python train.py --n_layer=9 --d_model=768 --n_head=12 --n_kv_head=12 --head_dim=64 --d_mlp=3072 --vocab_size=9898 --activation="gelu" --norm="layernorm" --norm_place="pre" --norm_eps=1e-06 --positions="rope" --rope_base=1000000.0 --rope_fraction=0.25 --qk_norm=false --attn_scale=0.125 --bias="qkv" --tie_embeddings=false --parallel_block=true --init="uniform" --init_std_qkv=0.0149 --init_std_o=0.00352 --init_std_up=0.0149 --init_std_down=0.00176 --optimizer="muon" --lr=0.000914 --beta1=0.93 --weight_decay=0.24 --lr_head=0.00432 --grad_clip=2.0 --warmup_steps=200 --schedule="wsd" --decay_fraction=0.72 --decay_shape="linear" --final_lr_fraction=0.1 --batch_tokens=131072 --seq_len=1024 --doc_mask=true --z_loss=1e-05 --train_tokens=704800000 --steps=5378 --dataset="wikipedia_en"
MLP neurons of a small language model. Each row is named by its layer, matrix (up: input weights; down: output weights) and neuron, and shows model dimensions 656-751. Each number is 128 + 32 x the weight over its row's rms, rounded and kept within 0 to 255. Numbers have three digits each.
After each neuron's rows is what it responds to, as a language model described it from the Wikipedia text at the highest values.

L2.up319:139194111124161151142092152168168200170123116161160121055165160141088164099122146146042123109096130138172125053111076137122152145148146166122190080088151150105172101109146108095176152162146160086158131127175088140120124115200074163177082090106091109106101120122155168098064154123147149133
L2.down319:117137168093101152166102064114182170079116090061141108119148132116131191237150208162145154122155174188125109159156149167149142074122129127147097148203087119138134113190196077123126093133105108163157073132160121149179184122098128144141112114134155131101150141148118117043130168136123132174
Word-final suffix completion. Final suffix pieces that end a word, mostly plural -s/-es/-ments and adverb -ly, as in department-s, federal-ly, contrac-ts.

L3.up2754:142139101152136137135172141163185157126170137174205119126150107108137177149099135156112076115089151114199064140130118105142103065105180152062158097105120120147114138045126179154136184183183132093146092122112113118127138109141090129103124140155142118102090121121114097142135173119102114078
L3.down2754:130162173206133176156102121120137119148108098157117144058155092190140178180135169121138154136105115178086110105174129076111125086102155148093121139170134198132099107093161170093095152127153135119080113109078122130175157136092122078125117145149119170128133059143141078080095171145191122095
Plural noun endings. Plural suffixes or whole plural common nouns ending a noun phrase in general prose, e.g. posts, boats, rail games, components, stores.

L2.up1278:138133167124087125182165146109146131166159105154184173110117165143121125147092097156121114137115146186137119137114150102104105083101088158126092187142138144178135085126132168108170108126164161162168063124181089127130112144141094112118144087166123119126148129140114176136202136120115139113
L2.down1278:118121138116117115145153173144114113198156154140216241143139107140147154084126118140131080110177114097127175152121165101149111089104130181080134169131129174113120117083121176083151160090073111068121096127200101134141079083149121075137144109134117111112144132178117136145155128126144145122
Line and row boundaries. Line breaks ending a paragraph, list item or entry, plus the pipe opening a new table row, e.g. after "trouble." or "(born 1962)".

L3.up1941:125128161089122111150141130150077166195083217150135121104101127110147100162067150114127053150144082121155128104112157093087149089117123151111137168148134151102144088062161186127112107070143089157118120072175118121162067142125148081109127116112106150175128151154112112154148154106136151090
L3.down1941:073115180144120107180088113163117120195125129124169094118133119143151152135164056115150096129162088137114146167129190102136112128058107132140130134140168193130127081094143108103141144142134142121158112089175097155171152119104144122121146140107143115123136155138093135129144115227123170105
Sentence and section boundaries. Line breaks and final periods ending a sentence or paragraph, mostly before a new paragraph, section heading or table row.

L2.up971:119156130124159143092120190097082093195126186190138188165153121038116152130073150185126130096154108160165151182098065177118187105098105149122109094122172094212038169132049123101153187091127072119117159093111141118131149161139166164140101053143143125120166093149203119054127099123129142176
L2.down971:066104156104088090206094129136194121148093128131091128170083169103126141122127157113154121102176148140126112128123162122115146129112123054154120121101127163057133114109097105114117089156187135105090170127122148080089102142084081135134095152099083146141098143141157121121170108200134115133
Dates and table headers. Fires on month names after in/on, on the comma inside dates and numbers, and on first table column headers such as Date and Year.

L6.up2454:095055121191133145158105177171172089148084121127126141119048125132155130119139125106127085156094157067154130140215122115117154168063115141129137142079099137159144166087120157122128101107161141075132149110106150107128093172115168101098091207118165124173099150098156076138085122124200151135
L6.down2454:151152117139146194142122125128092065078132130048092166140071164186145171093130102089114173128098144159113171041120166160144140081136150106115117162154136147117163145139116141099170118148108157203162089121136170127099118101133142157142078104087160169117156112068106107218122213118148125174
Possessive apostrophe after names. Fires on the apostrophe right after a proper name or noun, mostly possessive 's, like Virgil's, Pickney's, father's; occasionally contraction hasn't.

L6.up1505:096148129177197121142117102127134185145143060101111096118160097105152136092145127151097117151137063073189109150088137137103098154096179104168125139150138105103153179126101155154037148135126093077141115132126141074124144130153146157105132157087101135108104094139159091159119179099136167134
L6.down1505:095128180149115077116144152109168127169148153162124110097140142129138160186070112135131117120100084114179156147088128152135143116106112113195119125138159103189108110160099145135167115151135107086040145103169153140104108063144148116128129139123137123125135090141131119087177152139111073142
Name and date continuations. Middle or final word pieces of foreign surnames in sports tables (Valjev-ev-o, Cancell-ara), and tokens right after years or day numbers: commas, to, final digits.

L3.up2482:168113156095078139117135144173134110135142130094128129122065155090141113048108130119119131070198170096158173176174135113127162163106129112119121148063059108138143099145154145125107120173097119056135159113089123177137102145093121152127144112143141164114155159136110156116119171127130106151
L3.down2482:114173120083132137164117136135152111128116151198123136137178083129158101146125126134151089143132119169194147130142157088141137140136123091166033084146081160072142148133186110155060147142091132121134102120142121060097098131124104149131122165133142133094135155139135109181144146127113129119
Mid-word subword fragments. Second or inner word-piece tokens of a word split into several pieces, often after an opening letter or quote, across varied texts, e.g. G-ate-way, c-in-erea, St-ill.

L2.up355:136080151070099101161109102151172130146162104131190108148089128177084132126108167089121132076127115170167165093145126115130188132109179201140096116085127077100116114121137119124112089109124128149138129099128080164050156069091113102103116164164180084137130140111113117115087106156124164175
L2.down355:171163111104108127180154116107041123166128115095175157151126156144172166149113154129138141123108095146139158122097143068195094112145169076142105214129170116147072106093120135134166070137121192145083098082164147121117090112158097096113131060143119121123134197113058109148113097131087164110
St-/Saint word pieces. Word-initial "St"/"st" pieces (St-atements, St-eele, st-ruggle) and "Saint" in place names like Saint-Étienne, plus some "2" digits in numbers.

L6.up635:107181102095060137095101142151133148163167148146087121108138116162167115131109071144108144135147140122050121165091139121144092164114182124109126129080133083137120162143118116195128144164138142103145073129138167149195133167192129056094068146108147185060121132116086185171071167134144056110
L6.down635:095138123141130128134179112114199170109125177138125102116108097106167131114131131119155129122099166181131138089120147142098168100092179100161133124127082133105067141116115124122106157135113143149169125159134194124153119156112236128104140087200161143099155146115095123128129128113109152169
Mid-word name fragments. Word pieces inside rare, often foreign surnames in rosters, credits and results tables (Mul-leavy, Hry-shyn, Gan-assi), plus occasional verbs like pointed or announced before that.

L6.up1689:155163114134140134151139112139101127133096149115137101084170150136151097130191087122065094113132093153147119108132098098147115169114094154088161095080090050142159116113109104115158120148119129105142136121083102072139073121234112142087076119148134133157103077113114162170083142094138080109
L6.down1689:124138166109165120130088195107119077168166069143124144153108155114123173167129220092131142082147140178089161112164137143155088105093160151161083128163164156125182128139075150100114088130176110144068138145127082131152156123176114129176133115119126188154135118145167114023076142136165138182
Plural noun endings. Plural suffixes that end a noun split into word pieces, often in lists or counts, such as ostric-hes, mov-ies, councill-ors, dev-ices.

L3.up2488:160134174121166133044174158141163143085138142117153133162174144095097073099106200090112110119113120096102095156132167117078168146115115180163147128159147070064101152148154090189116095134125189130101107115127158084116135145124127118136107131139103134210115089128106163140103137097163095125
L3.down2488:102099164134122127164123077130137146100079124149131145140090142131077090126112150131117145174140193137126136153104108123139197116091112146187097165096108063172154161191139127156082097109101130173151108150157108145119094164137085162138098096066171083120145117111151179109152184142189145113
Mid-name word pieces. Inner word pieces and joining marks inside proper names and compounds, e.g. Valent-in, Mammad-ov, King's, Mexican–American, plus occasional "who" after person descriptions.

L3.up2195:148074177109147102132112092096118048153124081134167181110118170114133133088159106096214166090194138157117113125117164107161181115107126169113171121099122136161157187145086142094127133158119077100164144147137121094122105101142148087096099127123138134112164100174127114093151176152121147178
L3.down2195:212149096112107084135125159061152132168083113177132154097127077142181112120139139102166136171168109163140091157132209112144056116096132107113129107158123164148113066102159149095100081121160142159150121130118127115098080091164142155124060139112157117120149137108104162132151162155176140134
Mid-name continuation tokens. Tokens partway through multi-token proper names, titles and years, such as Royal (Winnipeg Ballet), H-air, Night-ing-ale, Night's, and the "2" in 2022.

L3.up1946:168146128125136109134102101135134165097137106142117127172156137168100195085150140144136178133119140147124171132135185107145127161094153127094165094108132120135168084101140153102167096151103118057142209110134165159125142128152156127105105096141120134131048089133121122147082136177155213132
L3.down1946:132104159050132106099129124130111131147142153142121112111160123091137109141118133107088145163114108168174147126170143118135166116096145158129160160149129089117116116144113114077097137100139137088074072080078142105149073115132100139104160123143163161146152120075109154147072123125085093109
Possessive apostrophes, word fragments. Fires mainly on the apostrophe in possessives and contractions (game's, division's, I'm), and on second word-pieces after a split-off initial letter (f-er-ocity, f-est-ivals, W-ille-m).

L3.up220:118108137123097079149081207110104139119158094134136126141155180137113088143115149128112130145135162162119132186154132180097119165119147105119072083108078091086140155130119114126125127144171223129130101116170086102110133137128174184114163151146170091150154149112100153201082104090101131186
L3.down220:163167015126151122133111110157139092127072124183117098129109108158150102139131147186116110165084135094091189200148120128094122184108137111085094083146206129127157122094110097136168125084147117211160156079148149179129140154133123170151115109138103108117103089124151143150168166108174122051
Mid-word pieces, stray punctuation. Fires mostly on inner or final word pieces that complete a split word (but-ler, a-il-ment, Le-eds), plus commas after "and" and pipes in tables.

L2.up2727:166089172206143151155120086121162096093134107158111169125129094091126087108113141110138106183191120145142107128102100129145158121093129131115126093107063068083114068145195113054115137099130119088132101103112165141093146133106120111145161125147126107106150119114133194108115119144106157142
L2.down2727:097128115134137121213122170137172126105147157115136131149138153119149109129186066130083141158119058103116178117117138174097148149148150077175081130048126142087170096085107071121100131125122154123102090081155155126143107136157138085150183143066129071156199130172109107173133103130144199166
Directional particles and prepositions. Directional words like up, down, out and over, as particles or word parts (upgrade, upstream, calm down, throughout); also within, behind, toward, duration nouns and date digits.

L6.up2404:159083132117124092142153139142116098145060102193140082175152209169112119127178100094145165078191123167147108115191131132172139123130158191143148143182122180118183107184138102150131119123143133141139124125118125092147105157130113139156135143147116150181107124158109150133167140100152147060
L6.down2404:120123111125152106164147120107111096095102079130159095181202153155128152034145085101096131143153126130131092130101167111150059145079140164137140184136120128072126086102104130154117129145122098129145100098120171177221202107129139166135147137112138114109116146104124156111136140144072187170
Possessive apostrophe. Apostrophe after a proper noun marking possession, as in Oregon's, Hellion's, BeeTV's; weaker on digits inside years, degrees and times.

L3.up1121:137162105157114148160126095119137080060142167100160125145105147187131116166127144134093054101091137067138130159173139154182111092130118172116108138132080147153141149143124138128155118140135078108125115159168107168115149123152160078110128106180082130128044040181139147162156172139120131132
L3.down1121:130136136151157094110133181151172109089101098123121173137119138121141147093135098110120151117165074214153130052123122137128147117155112144085106126050086165105106103183149068201158157112088126127099115102147146174102134120169111083121069160127150108140097117128132116074173090113118084096
Mixed word fragments. Mixed word pieces mid-word (fair-ly, Over-view, down-load), digits inside codes and dates, wiki heading marks, and words like married or during.

L2.up559:125129130140153056121155101141117142124144072114098141145141155211081137123134156128101078087090139164113106080192141134131139155081126134098129131221129084123125127117067142144121144156114154130135102146137182153183128123105201129174153040145127127149125147136116076139125146110129180121
L2.down559:120142152145149139120093120140148159123095108146113116134171159180098133106107134181110061140101125186146176152184163104131146152122127127179201147091167097078136150183106127147184126159145146112155155143114128096156135117168224112209150083140047130140127083163107097164138092146112091193
2020s year digit. The third digit 2 in years 2020–2024 after 20, and words for how media is distributed or released, such as available, website, online.

L2.up2986:097104165109142102066153098167106139124132114127119137103105145158097169103113136105139106108142140079084130072090129145214128155133142131107145148145163080009135148135159148126153197156119082148135141127110181126026116152157080123122141120161120110116103208130132105160150121134144158147
L2.down2986:111159112100098117129115096100146133043118080157196168085089095164126175160131113165101150116067123138116184142109105091143137133104118111155191155183178159138067152103114146150118148114130099126123128135128119053127129079127106123147162092089152121176101137168187131157141083150133073113
Name-completing subword tokens. Final word-piece that finishes a person's first name split into pieces, often at a sentence start, e.g. Rich-ard, Mig-uel, Thom-as.

L6.up2458:151136135125150089156151191071090165095123081105104122142110113108105163106099154090108176176200104119093088182092074111174128185109139136122200088172127125159132119104123104118125109139176133068154135127156145071168123147089183167122146139183149114113072117146156098112099130124104171079
L6.down2458:175154097154092110061180124091110103152139191110205151151111126071152188127118118175110142146123115163135095139179210131133117149113143157135103114163103090134154127124095099133108120117133099053078149156112156099087110181124144135110132186144070060151122141121095174127058161121187164167
Inside titles of works. Word pieces inside unquoted titles of albums, books, films and TV series, often mid-word, e.g. Apothe-osis, Trib-ute, The Ship.

L2.up2687:195096090172159079128143188146080164137112151159082060165172116134092143128099137114172060109140201099152133143146122142108144116117116142138155068102136166101152162119141095122196145095105089082104141137117113079150102114067140071088132111094119147127205091151115168113117129178165175156
L2.down2687:139161126105152051074126125115156127148129134153080121135164186172164181194111159181106148169140132139102116111160130187158092110133079112139111087139098124127128106069149161157160131152133148168126095109124194135109163119150090115118110125090130162190144207104203134109121165210157143158
Clause joiners and apostrophes. Mainly "and"/"nor" opening a new clause after a comma, and apostrophes before s or ll (she's, Posit's); also mid-word pieces in names and numbers (Zanzibar, 10,000).

L2.up481:113101152130168166109118108104114180128157133150104144174089108130137124098112166128067075221151133119127154027089133112110165121159141149056153122140141178106171152206108113197125068143117136156163115070172177136187091064154119119132084148134148129121133114162121085159154098160120149130
L2.down481:142191069086144109096108156161131179157169157079117080120101119153078126094130153172129112143084104106136138143102174119136098158151194159173164131111121128159202122149116139111129194071160145107184151175109138060218091135151134097093137109167132130136103131150126123150120109148105066155
Digit "3" in numbers. Single digit tokens, mostly "3", inside multi-digit numbers such as coordinates, years, and table figures, e.g. 201|3, 5°|33′, 25|3.7; occasionally mid-word fragments like "op" in St|op|pard.

L2.up2081:129101084107152175113134214097109122142150140134090123086128160138126131111162113104142060138131103114108112141131104133145119175133095087193128133148008151162138117104122150130104157186151089137125052098173138119145152094116125134076068139120102132186161183097181151129148149139150166166
L2.down2081:121118114144167126159084135141182190141160132106148103115116126142108124110200112183129117110061090137085104177094146161097147172121148118153147113137202119133111182158168154102098113082089123163155195145128121119184099156157112148138134095100149170116196088160116132159139124133100139122
Post-period word continuations. Word pieces and digits that continue a token right after a period, such as domain endings (.com, .ro), i.e., and decimal digits (1.4, 8.3); weaker on mid-word fragments.

L3.up2093:113115179147107109146138150089135113149167077099142107168169141156118096083089117096128096119141161120141112131107118154090164115115097204107120149167126129182122117109109121137076157158095166063118174158109157179124171126084096123121159137133184133147174048125193056144176106105148145181
L3.down2093:099159092084175148112105109105105188161098186128098140102051115135142139181143166106060135152131151066150130161132104157189098210144120045125148103106042162047133131117104146098137159120136144186160156166144111121143090066166119144127134095120150131124087113146078149147102087157128084103
Predictable word completions. Final pieces that finish a nearly determined word or name, such as laws-uit, concess-ion and Colise-um, plus ordinals like first and second, places like Brooklyn and California, and year digits.

L6.up2901:091105167059149121099105135145124157114151175093108161112138115131155152088120125090184158129129089171162089094108134133137130107143105127083106149105210136162106060102115173143153116155093095098174113134150158097124095110102144070161121116135154065140161132068172107087071129099099097138
L6.down2901:097050136105109125108095169174112194165126172128079053047151068147152076150154130138140188161179178131173107065152104116169111135125085138070141127098127071134126149142090154143128127044115131108146129105132133095129083118118101097123147128136106100105084120152110142157163079101127160142
Initial sibilant consonant clusters. First-token word pieces starting with sibilant or consonant clusters (Sch, Sh, St, Ch, Z, Kh), mostly foreign personal and place names like Schweinf., Shiho, Zürich.

L6.up2748:136081169156142086082103146113198133094112133133080102127131168189117122131124188159109101135120177135105086090109152118155114140067173118111080112132150101065113178168094158139169144149146187155076139082085063135165115036135170067142185174087134155104080094127144110132151109139128102165
L6.down2748:107143138110104108101189167153096058155078051132017084075095063184124095084145173114117078143128118158117066134059108111101167157122108096115121159169128155141156108170121143126072101176134099143052124186169121149134129108159126072171163217135108173164118118152152129166085095092133126123
Word-initial fragments, hyphens. Opening pieces of words split into several tokens, such as under(standing), out(burst), down(grade), veter(inary), plus hyphens inside compounds like non-classical and Bourgogne-Franche-Comté.

L3.up905:170134117186189058114102088100110124126124129093051134151115186115157152146112156085170042159153138128108140180140121170059157171188108150116114072074164149119127149130115097119104125083152116109117122139139055160064150130168152126104144197127117172113105164119101136074139121126180122099
L3.down905:114165142138117097105066074151118095135157082123111125084166103143132158073154132181133117170167094076158112190085152114165123088169136141156138163087132152117083134101158174153189098092088138119184146104127218069143144119132133150101132116111139140157157136106115089094120158115155136127
Digit 3 in numbers. Mainly the digit 3 inside multi-digit numbers in tables, lists, dates and coordinates (98,378; 2011–2013; 32.3), plus letter pieces within short names (Dolj, FIJ, AIK).

L6.up1140:131068088181083134129155181137227156151124101102082059112153150112091154131127073175200096103120130105148083115114134111162125130133129214117106163156159155160122129104130090122127136135098157140186156111114136195198127113116173185086130173109124112154167128090139152091112167183060121142
L6.down1140:157144115138130153140069128115110122075116121109150161133062203115114152129182146113201179109110138127100161112137123122083101120102137156148121072151087115120078121134176143117158095071103098149145191110152184110137132156116135070153164113067098151144134150108081102181138146168115162219
Clause-linking function words. Prepositions, conjunctions and colons that follow a complete clause and introduce its qualification, e.g. than, after, until, as, at least.

L3.up2186:128148180180128092125157110119158176061098096162122130118191090179128101137124181101172123152085173073135156164095165128139086164137117150110128163103131156158120133122142131149201111120083102122125148147089105113122118104130158137118121160137128098228122138061126125096169090118096124092
L3.down2186:168145204154138160132131135128162150101128144100094108121094122116195132128132087105121121112126111113123116121122148134162079084150143073146096136166158116150057080131161104116074103105126171145173137141087156088115171093201107119126136093053131106126177034180128133121026102155112146185
Mid-name word fragments. Second or middle subword pieces of multi-token words, mostly surnames in citations, lineups and lists (MacM-ill-an, McG-ill, H-air-er), sometimes ordinary words (f-ert-ility, S-pe-aker).

L2.up1494:159133162084165080148110142130072098150137066143144125165147106128135153190181143064181108163069099156121176159083118144116182071160112139109059096100128118186142197130092078060090175125095138085182177114203080088103163178106114056110153139148205102119159090121149115096185090063155076174
L2.down1494:112148145101082117117167147108127096136149124091170090122118143133124175171144092131172116107077116118147165150118101151199153133157137151112139162207142162135118130076116093130167081130154151090131129132147102146083131148107092123165157124105201148073169167125183135120185163114110172158
Time and match nouns. Nouns ending a time or contest phrase, mostly in sports career text, such as season, game, match, year, extra time, final.

L2.up813:135123143144094169186138133164164137148170092118114071202158145094170106034085119192145106111149106127120069133126127182147090144136116144088191128175118163112106137125077116119177154139127184117155143092109104146080112097083129072054095147107120137130111054098102105156169158139065153160
L2.down813:110141129143132165102107116134110133121154134142187192119077143138144197148160158151142115188110126150111155134128109086126134174080106206177126100158126106105101103168096153151097143057116087137101146104117123071067138101121167117062114122111138174078180077127119066161129179121115105103
Mid-word hyphens and fragments. Hyphens joining compound words (re-election, year-end, man-made, working-class), plus occasional word-internal fragments like ar, qu, ague.

L6.up1422:147188124110151133107111108080091123078130114156111161122138198147091091116140069072081102158126166148119168139139141134091107116171131140132185174132121163153110124146159156121107185152148109171106123085157046087152133202157069133100097072160094111104187057131120085164105141124107119146
L6.down1422:134131149046200141138175133126113133116109097112155149122128146070162099114106058099106119141110130075113127085138078142185148110153134129173165087176171102116131211125101102117090082133111149084148095117052182226146085108081075094153149196185132098066106040099135117122134173129090196129
Mid-word and mid-number fragments. Word pieces and digits in the middle of a split word, number or formula, e.g. 31'1'6 page ranges, 9-p'ound'er, phen'ox'y, O'H'.

L2.up2057:148148094185160143131134134145111174121115064105117130128151186114144089127108169056115158177082153134159161169164149155137131150119113140180167170083128050109118104166111190135115100119160169128192176191113084175102159038130172107110107112139180155140117125092125197150112123162126092137
L2.down2057:127143128144140106050126128145151083110096136097059131107137116136161167123195153128137125160133192091126093152158163131145100155094144169140093115076085139180092150122125169088188109182167161085148160161100140133105183141093122134065095143131118177136102134074153089130054140144087093150
Mid-name word fragments. Inner word pieces of proper names after a capital-letter fragment (R-ine-hart, G-ure-ckis, Br-ight-on, Tog-o), plus " be" after can/could.

L3.up1844:068085099121160147106118088165154124162114117144150104114108089106149089132177108167144138107126103111130181118158116113166087159066093134083136149134142057149101106160104164093146130136183113077060149121086131149149176134173083094120136125164136119081146090135155148051172120109102093162
L3.down1844:123146089136154143115160106113091137141091136110134139182151171127156064105080159154167155143114115167158142142156104151136081171100140142148169126131128133150090135148123200131172086112125152114091134047147129135138136125060078141096128140139218092119166122143145154133165173128067107014
Mid-word and compound joins. Hyphens and mid-word pieces joining parts of a compound or modifier, as in standards-focused, point-blank, 2021-22, re-introduced, artificial, simplified, and, more weakly, words like from, un, all.

L3.up1715:142171145109127108117102102130116118152144185109153059101126084063134136125156122179113191112121108136148095128158132101082161163141134186125148127124074103111183103142167146129113128163142052136080184100095110128113145143115109081124125132165125112108128122100159140125119111137131128108
L3.down1715:105107104153098086098056119108077136119203129127147176110059093132158120167141155120105142169159177085175143119061131131152116139128116118149093141115096161154135137111087171183101121180134105149166146144114111094114095081115113148185127105112173116176117158164099152144140114104127075096
Dates and word continuations. Mostly the comma after a day number in full dates (May 27, 2023) and month names after on, plus mid-word pieces (Dellac-qu-a) and narrative continuations such as then and also.